{
  "d_model": 192,
  "activation": "gelu",
  "norm": "layernorm",
  "norm_eps": 1e-06,
  "init_std_up": 0.0245,
  "optimizer": "muon_variant"
}
MLP neurons of a small language model. Each row is named by its layer, matrix (up: input weights) and neuron, and shows model dimensions 0-191. Each number is 500 + 25 x the weight over its row's rms, rounded and kept within 0 to 999. Numbers have three digits each.
After each neuron's rows, "fires on" lists the tokens most often at its 100 highest values on Wikipedia text that the model never trained on.

L4.up367:509529510508496465477460459470524447477504474505451520514508536545478538465485526490502465501521500514495493511455526554516494525524506512496516515492492490469441502490474534500489507529462485486528524494528477524493459446499481533510478494474474547575507487501484485536495501503467518537516527491533464538480499504522538482505522500493509462501526454542485533486485489517535466496504494455519495495479482557484509483500435500500462509510494531514499505510529539514482465476469513496488510508488522503486500530512515525448486542535522486532513477490460506517502530477501474515
fires on: "or", "im", "n", "ion", "ver"

L4.up524:485512462507485508486514514483495479481541519520474486543459521503492435524525507514477524476476508469504502518521541509513477543524552499488502542530503450418510468502509510466511487451526486529488456497516461483468519555495491525494474476480479486546466518508491491482467514530512499486479462489506529479506482542512498462489487461482507528515487502483479527527531493478501470499523483492535492497522488478493524505510483509452543543485535496478499534543497498494491507513524470451480518535533512489532499505512521532491477449507488481477525481488501469496529517530505493573
fires on: "m", "t", "ed", " of", " to", " by"

L4.up617:553523509496483488437508476546499489525501535527531510470487457481498502524480495470524489500492497481524493476508545501505532501494478501496462540483480515480467542495521527516483553471431506461498508529441463551492533492498488461510519494583493447495506509500496521509518515518510490509467491484504475490531532496500498540474505518500468491482519475526489507523481515499508476495480490525460494494524496454463486487448514481517495485492505533487479500489454503500519516535499507544506540523508561497490507523514529491489510503482529551458522498529474460484482484494514497441
fires on: " d", " D", "C", "d", " or"

L4.up73:505499512497513488481524471504536477503507464503487485473517478483463527467438482516504498506496510527478465483522516512509516485473470516517480503497442475501511528514499489512521504474502486517505485535542502454508502550541481481527538453473497436470480521512462505504559519517492478491491547515542499449562503514487527457498534508507522512433562554544525500503510453525522504487505496476511544546537473476502532490523484498504505497512480486496521440508464477493514497500488485489552527506488473517488488524503508500506479485509477516517485516453478532529479505488510477498
fires on: "re", " and", "ve", " He", " b", " mi"

L4.up195:475517476501448537542543527490495442532528479457524531477479479540483495495510511508490497493496498469499498500474503461449485475491560529477536464516495492483492489523507502506459480485474436502527516516494473518532521522516491563495463487493516470458482528460450492480525532496494480517525528446541484515522507476523477508531503527486478531478552471471497488474490513510487503512469438541527533501483511515500524501509510496480491551526487531488488507508525515513476478521529482511492527492560484529505506487497537524484493521489549486509468517474479529513515483502507474491
fires on: " over", " out", "mo", "en", "now", "duc"

L4.up540:522519465526525496558462503516541504534523513504494532496513521494458494495463478473496525537500474473491505474492500466507482520517509496476504503503459477459481503513515515494488498493487502488501495499490534563499505528485508503501501546462489517508498549559498484524521499455481499489463554470509508488513450554499540496499481517496500494511449489431506533513463513543501521495465493459515547509449504530435508503489522546496522467519501466509526510477518497485526533472539482462498476499476465511547503491437504485495476492480498503485501472538512539526499483511471490508
fires on: "amp", "ta", "an", "act", "ma", "press"

L4.up77:524537471503505490510496537493491479515503512549538485501483505491503490470486491501487482488488513536459504492516472496525449507490469504486509530528545470514514499477475485535512544512508454500507508480439487531494470493518503492487484530455466514509534508522466509494460462505491537480503455487504456470490465537455508517485464515495511528545485471507501514458522517538534471458490534474476523468522529528521503483505527471478479479498499474512548529517497501549533452464511525543537485506529550475476514512470570465493504479497478509518480505525488482502535501527509517462
fires on: "ur", "t", "at", "av", "s", "vel"

L4.up543:473529469476520499457453491511464500520488482502517532509456512511519480514489523447506536470510497508525510493546496533530476513490538497502470515479487485515518486514484565529478502508493464477503510522495506488472509468498498519499486568474500544516475483520446463518515464512483477496467509494527531520497496525515472503519497501466522483489499509528510548493481505496550454499522530503478522507487448509538483541522518483513514498505493509466539517468493518501496481459503550487450511540472486465456523491504486486485461536439488511474510464504532562520473495545494536505
fires on: "ed", "red", "ing", "a", "es", "ta"

L4.up641:515510506495489548487471474514452509503508478537521503494502499503503518531479465493485530465490455524535496508482466461527511482480513515473519503536497480497516525525492478499458502487505506519533518503509482541529506426513546480490489560486540498488481471501493515501496483531548476525488506513475492504468507504480458549485495539495477485568529475545516496479492532472531501460470462498463500491508505539483519453473472541482534485494526489497515510539521528570502506500474468516507480469539486470493496492481462472466488532511530523514479498492494512445476473518500528533
fires on: "s", "d", "c", "us", "ed", "ti"

L4.up318:545524518496502488445529529496494486490534489485473517485492481555532553500511500513501490477514485515513487500505526503502528526542486524497498493492468466536475479479445511491473512532497488500469547493504530556546509533505463497469507544500519483535527531520508533476470510482475502487502547442555489458500502474542506498467476517516531478495502500504472489547450528516479497484538499492536480473496479465463479508514497532497490487509472530533493477483473542493464546463471540497547473511475510484502473488501471493495441481500485512495530464517531503506499489502487465476
fires on: "or", "ver", "ri", "g", "mon"

L4.up276:490519490499499536480464500489479518487493490533451495500493485474521494500506479496515480501458464488520473487506525477473507519542508529537513476505501490513464497516513534504537526476486481499480535523513482480496524503508463528466474549526544524480535557492470514474539492548473446497490543499547485514464507484504492468526473478469488455508489518514501458525528481485562528469477476493504464543501505498486461468468527539511531488474501503531505509490510469490517505482505501538543486515494453521475484532485490488507434483496485531480568535512480524522504479467503502544
fires on: "ro", "o", "ow", "lo", "if"

L4.up412:496527496521527524495537506517480464525466467473434505552493504491466551505513503560511502529558497493441495505458515523501489473500496503497530501496505495502486516490499462491503487503489483487495463485493534494486535528544533482544473507549541512470449543462460477469484506482489512506482465536522475535496498500514498502496547488514491541472540477500541472529462503498528499497521488510573487490521478493493556492507495501500487477448494511491485474508506511523517488501474455535491526508434497502481516489482496538486492493474482481525468521471464481520516506504473486496
fires on: "---|---|---|---|", " we", " sp", "fe", "|---|---|", "or"

L4.up196:510473512470520534480511490457506507479495460481516476494515452546511488521480479481500492523494512465463494554463476526584472542482499491496501436495477524551477530511524541517532511484464501470525529508478506482533498524484503527480524510516488520478530538494501487495523467453437511497508493479501491469503497532490509487533486475496480513497507481498536502481506528514492472498491531530504487507492487514471476447508508499513456552491483489500533531474494518531449497501520530503522479494459493504499519496573485485518500518503469510482525552492484488558467549494488520508
fires on: "re", "oc", "if", "le", "ho", "o"

L4.up496:472525475568539491476539504483495504514504541484470507517495529515440499473484475515484492518487476540436485507441489540510544520531488495476490492515470516471482514504495500500482506498506492466536543465484487502478502494524490450491502508488500520517489527492521536523518484500489502485539531539453489513500512552482495487471496493498489513466479467526476531454475543481502491499496503491508455492539550509496542469514531521490487513519504492507536486490494498482509560449491541490502486465536559480476491496477513553520553488467499517500508506502476475442470520493485488508
fires on: "ri", "th", "re", "w", "im", "ub"

L4.up210:483519505494481524474499562468523489501482486499513501512475493520489526474509512481488476476499508508501525476515492451485463452487485466467501523493531469571486475517486481515471548505493510555521516533429489494489478501498540481455470513514454495531531487509491495474509490504492467500498524462530516532548503453468521490528548514562522481485548521497474507474486479527483481472491488518521470517491541504497460473533508467470461529524510468473539485565506515494492504478509508539486489524533512523492506557503490496491509493502514540517507507530488481461502502469510478503
fires on: "ur", "ad", "av", "′", "°", "."

L4.up352:514528474557488505484522465507482493513515487515494535504500473514501499491537499492507493533429495515438522514530544520561495508466502474494536495550487475516542571539470554506529488477524486484493545447475494489468461508522500472548489490507529466483501481489502524543485490489463486473507533485511512481493511498499501469475499489497475485538493488501489499523514501494526463481475519487545454515507528487463530506483469489501494491450514491500526527477534515485502516498490511497483435494499479505536499523516532437517445481498553516503513491498506512472485501492498537506
fires on: "ly", "able", "ab", " the", "ve", " a"

L4.up20:523498501511454526504465492521466555486526506487484510499517518493479506475499547497504498475477518545454521539501450526439493515502526531458493514522482541491499460474475522482513548469538479521511525458476538492497498459502470476550496482479481520526498490548541520479497514487537474488471493495496524498479498485489499466506483517513513506555525478523491472496503509509477501502523515501499514506458545512479489515548453515503534506498484504525513496487506490510530547491496513491503522460504547453522533489481463466477465523513463411515475477520481495484500485516522537501
fires on: "ed", "vi", " |", "ri", "d", "ni"

L4.up390:473508487519498505540519514471520541515496485524496482526541453546526504517520463509494508497485544506479530522463510504453492522522472494474515528530483506511492529472519474546534506535508482535491480517465519522464490506527479511526525500486509480513495531513488499506499484498476538520446538523502509473495499517468520527481536483504487470496471492509507462539505496507487470472514504527488463462473491513496487499515457522509490518487479462486483506513546527470525446529488468497456468478530468538530520454502464470502531484478510489426485532530523481547551519512483442498
fires on: "ical", " large", "tic", "ic"

L4.up202:512524467511490457531459508507548449528546494485494491513472505497497495487448502519526501511515498517430486455507494521528465510500528499455502480504480519481501473516478500449507538510460532528529522536454495516536542548487534471506473469516498476491505493510515518496514529473493543500480482526502514469469487485443467520497502510526492512474506514483469465475513486531510502467549477553484491526499446497501505508554559500472503465516505519468528500529507494534512481520486465512509482494485477485511523482474475502524493498525507503542461502544496507466466473541484521499
fires on: "ur", " mo", "l"

L4.up752:525489510505493505527487483555498478501517475527496475515494528500525504523493484518498497500533518508508458511526483500486502526503517490472513459500505495473462488512487500545525524440511474495488491470476569493522525466462576473464505464487523484541510512478471475543520507488474495485501446488474497552492480552520454527524479466495470470458519460457505501521527584506509475523515525486483510535492483513502509494509496520464521490474492520458498472486499506499503521491516498497537533544464493489523492458515504509474496529501518500521483438498510486492548501523502452480
fires on: "y", "t", "for", "and", "it"

L4.up712:501494520518527551504459476516508472483517504476527523511515515461537497498507496514508494476547495528508495489522522504548483522476505492489477476517484492503494493477481536491466501502511448480501547513508457506492472462499457499487474501467488501484490517467508496491523425562523504512479504526507517529506459533499526538540441493514483498478509495476489556485454491531438513505507500535494503522500473512496505514499522488451554522522512457521507520475513513482461474479528514516455518472522548500463496496505480500449459510454450521505534508534479486530487535526507501523
fires on: "c", "or", "al", "es", "us"

L4.up573:521488465517454518516499498462503479490461493497484503557564525498505445494522500505489473482520555481524514494492465505510483500475503519498462486533460483493532488495510470484469533546470516490512498497532499479496460510503513516539467518552507513474510502461480489449469488526496487461516506510528509470508451505493506493498467553504507471539479496462538494500488485489522522497504480496493500493544441504499483544500516467533447490567494486517501494498535494521526451480530495449496472517488534468465499497498535503545495510519498503512547490520473488499539503523544525514
fires on: "-", " its", " their", " his", " |", "to"

L4.up179:480514492480511493474479497482490494517511478530461510481520517507523456520503475544505510533525492459502484499537513472506492522495484506500532526547487512489484483591484530482498510519477497531521545516501491478471499527510465487458526515484483496552454470509482534540487505508515496492517498517462523515522502497530544500493533461525502480527479469524467498552499469523504520501484519510506489477495505504523491483450507500521477443481482473540541438545479508492509470511495528458467485540495461484427533489538502474498460489470492460495524503484504476487525508521488501542
fires on: ":", " as", " |", "ta", " of", "s"

L4.up188:529531444492553497517501494564512549483489527546490500480486455495491484528482498448492506487518489513497494482508499482508448523513512505558494436528508450525455459471535500503490529506473490495485494459502509511482518475455538475501464516465477500502547524494490519495498490466498543494501537504559489498517483535520502496480502506494534501506507421557527517499477489508455507479480475501513499482509513488461532514532536517546509481501498477500510530508484487539511503501499476486472512516501517522541502513512466469511489508456498487489501533521459468483534536519482494517
fires on: "s", "es", "g", "ten", "men"

L4.up10:513486502496517513496520511473445470497508494539489517483522535511497561540492478467479543515541487484480524458522489527477485533461482457499519549508454523502521515486464489498497531505483534538477528537547493531549522473482486490468507484543531524497492482533479512536508491477515473504514528535490505505501504508508482513498449499491536485451481488466486466469482502510553510531521492498425490515487495480514530457493487531530512474502511504479492463472482527484484547516518504463500488464481485520453486507465457468494538502481492498511525532493495462476554490513488494514
fires on: " T", "it", "t", "et", "at", "d"

L4.up420:489484491512452528496485482496407513488482498516515507496500528526557510501477517498474486500488516528487478470476496480480497503515551560497489524441485492480470511530526470511461486487478539513506468475500485473518557546465527486496545469545479492476488479462458531487494492510488508479511486554495492531533474504530526507494484523565488495504513481509483444508544533525499543512492508505549474519502539525478506480516506506512490510470477499523481483487492536483492478496472532474468511521547509501483511492516510503513515517462528431481511498466528468503528503513499485498
fires on: ":", " |", "or", "and", " Total", " to"

L4.up564:477506553514504501538496485506537474541502493507507520541516477530488558495494503487503503448472442478486535490533491532424499518483486500500489471513501547538484479475472524550535503489546508469485500496511478486475532497522512489545484493507503524457473535558532513502487484492452497427482512525499452477516504540535483488476516517502496507497495482522468497486530501475499506498490529510479476517497466512509479501543475477494485468519447488440510542479502534485493532475515510514522525468490480456532505487506511485479534504525464531512531515507523505490514482473502492474
fires on: "th", "t", "the", "ing", " and", "ated"

L4.up240:543509497485454505511527476466509496490494524516503486497505504400526528463507503505495498499494508475495470477494468492510483501499492508495465505501514492516511491475486519523492529472457456537493518527509508476501492528489482481491503491487458507517503465500504506534480476504511517519485501489450472559490452488470459548486505486514477486485545492486479486560522477479487492481448550510497543507486482506485517493463476464464599514537512497491510484527517496533535499523499530518479526541545518475488480533541511480499554516484499493494503506498525524519552506497513472535
fires on: "al", "il", "ip", "y", "t", "s"

L4.up672:492481501497468468523510528500580523478475512481484493471490482503464491504505496512489462480454475516464517530469475518529535467520475498472471472501498532515538446450522484523495535491454481512518551489479511527514529498512498494517546444508502540498476478493545504469509479489505486482470497512500522497551526541478516497457508461513510502479524479473542476497464526443533500498529448567536505522491455487498505468496484552516471483496507507513506513480532539475505499478510512506518483472509498522510552493508497464525502463524507501509496511549502516479501507472507510500
fires on: "ri", " pro", " Pro"

L4.up400:531526516458469505501486514488447504522469466455523483530520520494525487532486483494510487473492493461521507501479512502519489510489530487499498509507497530516489502491535504491502537460451476474440484492548470503493509498446550465502486548472510513522540494447513508514495482504530562431498485492526487522513492484500465488509494488477502482513484462497476507479507500558513468548535519565496521512454482506508524527491518502529475519472502453503544446502532502558480489542521508489502501544478488488517484518508499490501459512477513497473458475508481492508523526527503477523
fires on: "ly", "er", "ed", "ish", "es", "it"

L4.up126:481486536514528453506515435523537494531507499503515458532505502490502478548507509483494477526503510498536490505501532538513497528512528509496493508512494476509472481532499496530518526547523506526529482527469484508518503463490479502491461453493496472496485497501526501548467499484497458510499471512483484479538484479521504502467473478485506472468490590490499521497496499517491496506521512480527513498520519484426550481541494493502513489484465486474476482472503492501543496496476467501473450532535507447495474504540502493513532571439500533502490552519485484485455474484526519512
fires on: " I", "I", "ough"

L4.up515:492470509496497509493504478532481517457530514448472499509513487530431501483495526526511511511485505472541452492498497515506507547524476519499480507477484522519481540528512548529490465479492482464510527499584486504513538480472513515526522510517546522501490488473488490457511478513475505491444541478476504487464506491524504526461500505495507502447485495497485476494498478479562492475528476472491526506482494447487495519499471497495469507459484483519493525454502495504482452495519536569540528498505543492464513497538493526555458505485487508494554506484494521504513508532504514502
fires on: "re", " st", " also", "st", " tr", "ze"

L4.up250:499483483525498472493499507552515485503497489487518494552458496506506489504478500530451488526480501488486544582468503443483529522470518491460510485493553496511447518476492577510495517512510518481509457514531501493507494523486483491543483477501461484508515531508514500518523493504498470480488516504510490453501507505456528463499525467476523441515489505527472517523520523502529537478501496478466456510515533493492516511482544471522524495480496513532493459502528540499471561536485504459494483509539513520505459503517533456485490471514496474484513500511499506487573489517470492503
fires on: "\n", " ", "^{2}", "°", "-"

L4.up434:539465537520442515497462536519502467532489540485469539527548476500478536521501479462510520501503492463503493477522485552508514471512511487449530499562502517529505510543450498519462543476513538477498473500472465531496453445503543490461464524537522508473494504538486526520533501522511479510496509485482499525500490471489533492470479498503500450502500482492498514446518473462483526492487517491477472537468550485489475488509497467485506509472479526474526491488495501539523501477525491501505511508539508489503509536454522479497471489490520512485497475521496519506473481539496509555
fires on: "en", "i", "ct", "act", "ed"

L4.up610:474526470493478499511474502497449473527478507467477495493529522523529457527487518460448516487528520511518499506515487510510501510513517543496508542523516477470467474526496484501509505503492469474512504520452476545507533523523526497522489539464499514506485482463471519482525508516449508528442486503477543468441481474496489533532514521474528487498472477554501529485490511490489523544494502481409506437459487525536498530503465509501503485468491489444518494530486498517505508505500457501511510521516520501507514502522506459495530527486499559453526474497493487491501525510533512483
fires on: "ed", "ers", "ing"

L4.up427:456532547492467521525484507547496548454471510532495498465495449506494507500525495502422508495533518464496485496487485533496456469521531527499478483515508488506477492511529491491529461482550512483516497536515517528515524498495473467543538486512479522522507506561492487465468494502483508493497522509493524488551507479487468504496521490511495479486468499493537480505501498499523473541477499477521512495485485534460493525473515490476498511535485499480496535471486499533495432503500470582521488462509533501481487466504490474502542502485502489485509519531475586521524496477491473495
fires on: "tic", "ic", "-", " Te", " In"

L4.up588:487493478522459460480437529496488517482532532485480536468495512477537487485535496508472507514464503532513522508503484488525532530479474487496497497508492499535455471482469524471473474471526542531507524452493487519475491517515499473522499469497475462505525489487520501473495490526483495475464527534476499484535512501491475430489513449482505507541452551554496493505511481502525503494483524531466473515467464471518518486513485525470545521496486524499484466520544547527520537496501500501530549513517478535507498475552522501478478468512503476498493522486561487520536501541503476506
fires on: " |", "-", "m"

L4.up274:507499506484534509542529510506481522443503476522501535493556530486510499462476462488513503488476473469471504488514527508518529531490542531572509508491489530519472481520507483534551478507495499508505485474522495536497504494476463483510486479518481514455520489509554503499511487513475559506497518510476529481502520481508462515529499475452535536446489487526506486503526511528487516521539509491485487515464527498462531480491470542475525515489495509508487497456474508476458529522436473502514463491464489565464489525527503476518485498491502463502519482453471502533504490502449510473
fires on: " |", "o", "b", "2", "t"

L4.up64:476501513524499468485472539545481534506496503488502518504468469489511491523521490511469475479510558550506508509487454508474504508469509498474478516512515496496487474475507548478497513483494464574480496529501496505502495505514532514533535515452543502533519468493518450492507505517519506460503497482450476483482475512515512498536495554486438494524498515503524500498489500518517515480523518507495500533482456518538490487520478528511469495522489506440490508492503493520488441501553503515488562508528453428484462495551505526496500486552498482443524480498511484478483510475500505533
fires on: "\n", "-", "–1", "–0"

L4.up465:496539505492499484535473523512494518501513509498504447471528500473510490529485510544439472498450508484501497451538542492477505543488467516492480520508571529495472501523459503477518499469500477468511508515528520506484512484509510496505524582514496520515502495498419436552468474517483507496473524483458484489480510495517506519494502536477481462527521519519515484493484503507527497508511511504520472491543485519534497574509484493485501489464472485499459520527479512503503486515502540451487505529463526520482490546501515529526482510469457471528471512505511480493468521486512502501
fires on: "t", "te", "er", "ten", "ner", "ial"

L4.up601:468498512518507544507532512493551489545486451522537451483511484532488491506474509487492480519494446517494499511466513563468517491479487494507462465547514458497520525489505483538469499498524523474476511500513499534517535547551472497525452527513513495511480513500456510486497473522479457522484505508495453495492451510472539482449494513501490510568504526496502488516530472504507475496498512474475474455530488511471460533440498512517502471507474493527519485530521518506473473486491471465521509483511505539503506516459471491498508507462492505502489543537527541544517486491513468504
fires on: "e", "le", " No", " one", " League", "han"

L4.up314:495485477488519488479505505495533515456487468503500518462544458556505501479473481490502529462488485481538504442533482473492487533474494510541519512503538551468499508503490534498510525441516484494495509534524469467503528516488480515493521508496474515462471511489519490518519508510518501495525517512524492523520447549470449458477539494514512480505510474535495448546493506556482514520502514502510499481509503533471543557515499489517433518540463491427492496517512493508498536523469466531489523527522502484492477517497518506508519462462482469475502512494492515485467514495482488537
fires on: ",", " in", " of", "n", "east", ":"

L4.up411:487518483519499482488508529517486492491527508493533506482460472479524509484505439544497498546490542493483539458514498506472526536472524523495543462499466504449483490464533515510483515490532526506479499501479515505470436537512529515499545482472489515490499479487474438512474513519496475568519504512534491561546469510495481501536487497463461510476521502486494493521490549522538557494483513453498528500487492497500499535449494534510529472480479501491510488479491526501512520515506469501497467529491473521492486518521490521496494501499514527514475549451496478497474453547479487467
fires on: "b", "ta", "ru", "ma", "fa"

L4.up369:492527471494511505502483445488495515528546527471445486527543526528516482488481533486511547500510477538471548469494516531523485530555491492504481498493476549504528500500500510509490496489520498500448476513529564515494499494506497526497491492516548501513473479502518475476504482513492444542490499478509527534487471484487488511473479469514520486472486511527510487467468541526488546528519467479472516523491510480480469495507469500508507496499513485489547485445504499485511530479518458473512466506481526537483534451502512479475478503458475508535476464537486493490545445507456479549
fires on: "d", "ze", "z"

L4.up290:470488522483531517485517521478508503491466476533480525482531509463465519491511498509439519475498476472481496535470521457500455493485507493511461497546492473475515532504487541492500517478513521450527521489484451498507501487461484495494500507533519499465507525526484515533493572526511511520504479436491559484454477496512545517477478543494513527475540488507488499506484486483512482500483548496493514493499508544496541489454472527504471493450507500462488556512521451528488478528506543506506495542497495530516502502470533495517500519490489456545520475491494508543493511488453526481
fires on: "air", "et", "mon", "ven", "ill", "ward"

L4.up207:489528473516506493499497547535475487498529501455513470481528487487535517498500488447517526502490493469510510535529472504500526540515518476473490491529482547506493499526437482497458537487503489468547505486508477497514527513494531505524480520451450513523452518489490487494503529498478474523431508484484496523495503522545540501476525477513488508498499545496494480472518495533516491484524575517424495529524491517498530497507453488512494494468471434474472521545519504509515529522528483513491534508485521468426493496497521499484525500527466491497508497461496493490477485521479515509
fires on: "ed", "ized", "ing", "ated", "red", "able"

L4.up563:487500469489463518511489541510520497498523515484505524477458505500513510456498530500506475502507480472532512506529472498527525567484509549502492488474495513479477511458502505541490515499456505467519453535466525484472488499512482490502532486513500536564454507497513489503527505521442460487489491494497474513500503482466470550553491475506541505509468467431532487483471536488485524512472438490504511503480501507534526524479501529486535460486473484529502496510496563525556500505489521487499512465488495457473511488500499493541501471488472532492519515498561500532499500504519530464
fires on: "ri", "les", "b", "li", "vi"

L4.up616:499517517516484499522478502548495459505496490494480485512533516508515538498487501518505469461533525510493512445460491516465512529489511529446484489521483530552478530497528486517494478515517434512529514472556475504521495502464578529455447506511496488532523493524505504546520496491450514500461480503503454520526487507523505499522470488460499489477520522553536465508521491516528491526457511492507523494481476478461514497491474480475514546513503500470488505484507498497519474493507497483466534496511472489466505499508498522525513498548476513451528487564473481471467537473472492518
fires on: "et", "lect", "mit", " imp", "le", "m"

L4.up593:493489495533504492491514502535477481486549511493479495552491514501505500469477474444516501509492470506505518470494550530496509447522502486512500461540487514527520482510506523466458480505511512535484507481485513512504488478455517500515523513495468493546500490486508477512561482460505503459509554488480565497497501530499506490526478488498533519488509521475514506461514493496485513550516495473531467502523456525465490448519486498506508512500514498461499477546509498496451563533474460435475468464484472531475550487544493526488536516514491527508517534499508439498510513486476513522
fires on: " |", "t", "leg", "ough", "ug", "ver"

L4.up70:516511518528545493517542531537473517526465508453495482512492495525501496527490491502512480550482487480471505477497468496520526471495514523525512505497525524547510526480508497514516477543504496453468540523505516521480514487507478475524534518481538510562519486471482521491497510476494507481472491501475487494533545517463477508483474530520491486527502496482484438546562488498522515499478481543503530514481483508510482460509472484497453481503491511452498513455445549517530496452533518511469483501464539487511518492522547500498484535530482452497456531472487475477470462485531475498
fires on: " pro", "ho", " se", "t", "st"

L4.up502:544502467478496496536492514490498477546464493509479520525482560544509514507499508499488458493503516501475496527503476507481509487479473482495511514501552500444525468456510479499510508485543491521474499470486500481507498479489514466536506565485483495537500504472516474498511499537523538469505532551494508462488517536473512472480417532475508501504514558535475519487463541484511499487461529485510484476533513531486452478481522481526487522531459507526491488524532542529520479464470504467491466499501561518467516521485529459495499524507493477504519498507503515501484500464460516477
fires on: "–", " |", "th", "-", ".", "rd"

L4.up124:492477480516501477463497543487540511510496487438474477483527506521507483525502495512452536542518469494514524482496465507465493531467506529485522540491516512465515505529491525498482502492472426526487541455470486511492501502522493491500503526498512520535512476533504532501479517505459464500525532534494436508454519529469517526528513544533486495514510448516455451498498526509538476467541465481491545488493535464514513479496529510469529508483494446525484527514489482508519502496503523475495510539486478484501529491512476455478487513501479488525550476503532493501494441519492521490
fires on: "ed", "ified", "ized", " in", "red"

L4.up721:491512472528504459454488548480507484472525541531504487465516511473499522488510537491473485514526461492526492485515458479496489500520512478487519506515513515509555492481519477507476466462449479508533482540511448500457524492509478528532501520495507517504504487515506531496494504542527492508509520476511492463491500483509479510486441495455485528512560526492521510481490460501439476501481458512542471491457527531467540560522548453527540481491487483505487519475472529511500453513516517514472525512513494505517496541535497502501556503464541488479479497533485476499498512470487511529
fires on: "est", "ant", "red", "al", "it"

L4.up713:475539527490451491526480539533518469498505498486467555492447481499450495508476510486495461504517486501533508530497512497545509448499487464558497482488468496511510498555536455498504488482485516505459558455488534469490514522498500509534496498502524510519502527509522500528495464506498531442480462482509489469514499461544528513520476487469488515489462503477523477528546484514475505509480496544527538501517526525496509462528482476487475493486533502497521540477532507510479510569492523473495477493493500492526490517516527471503441511498464490472504551527498495490497457474508514512
fires on: "i", "ci", " g", "ri", " imp", "U"

L4.up640:521498525516488557482503510502496506497486508486530506487527527487490529499520507510510494490542497476474528514540498497529472494484489476488504474477470455492458493507499489451529508491477485456512462499494524529463499499474524533476551448494447446489532491514518515499488520502463465479490467545564447456509528494526445486472508514538518491489493510538458460523559497499530511492484506543525486547480501503470525506502445485508512455490505547516490485491530542497538484498504479500506516506502485515501515503516515529495539449525506464502517516487487471523558501510478496518
fires on: "-", " |", "s", " ", "it", "d"

L4.up426:499489458503492456487516519521504464506534525468490504507484463490481482534529528458527498532537517469494528484518528521508512543482523499488487506527489461443514485521510527459471523512512477521489504513479523512502508489487486465498506523484473472516502463503492520515520538485504490527499527461501464519500451507453484509547514494467543542460449525513492488486481508527562556470467481492472494448467485483495529556480495493477471502550531525516491512508457535499491521500540483469509512447479512490492539538526477544494515488490513539535509499476507485499456484494485511514
fires on: "d", "n", "la", "mit", " d"

L4.up590:528503509493540485478506480480522524509513468519479458526490513502520448552509504555547512511484513491550458484517461499490514532507486540505470512499495492527490489480506513481514480499532462505481487509504470498514465482474450513500479493545505499519515515475491461475518449518497466504513499510468450529500464520523501542512457492520508511510525532535516466521548498460515499535460472509471511539506452450491475465548480501500528509501484527500518448529476485469567520488514479539494486530442528494503510504528475481485487511519469510508516513496488487461503517499479545489
fires on: "and", " as", "el", "iz", "I"

L4.up53:528479503492474500477516515536432495523535493480488484531508514475469489511511488507525551541539469507465464474523511494504510479489510507455475486523500479491559508451499491509486523493475491521498468499502501499508519487501530519501524472480480538499512471486480521475531484529512522494512473495514481489524436503476539516496514474474512473493514497539515457529465489414500501494535467546483496539560550498478520479499474505510509515465469492506520471508534463511555500486523536489525497513484470481535494506508552490534471458503490492465456515546509486519510519493472518513
fires on: ":", " |", " goal", "th", ",", " season"

L4.up571:492485535539464519511486490508521512476488507496504492501529554554483550511528500502513472529497491504459488498521529496544493488445487497519506519508545504511520478508489523524528520506487489478488492512529526478495533489514537482525534519516507523480487466491489504469481507525508535533490526481503490516501458485464495497463520459473503480546468475436512516544478550477498536516444484469503458482538514484456531464498485461537469541515504503475531487533449499519485495516469477474468533472477488456495509526521531503548498497451510472550481516492498516472479493493485482520
fires on: " the", ",", ":", "th", " The"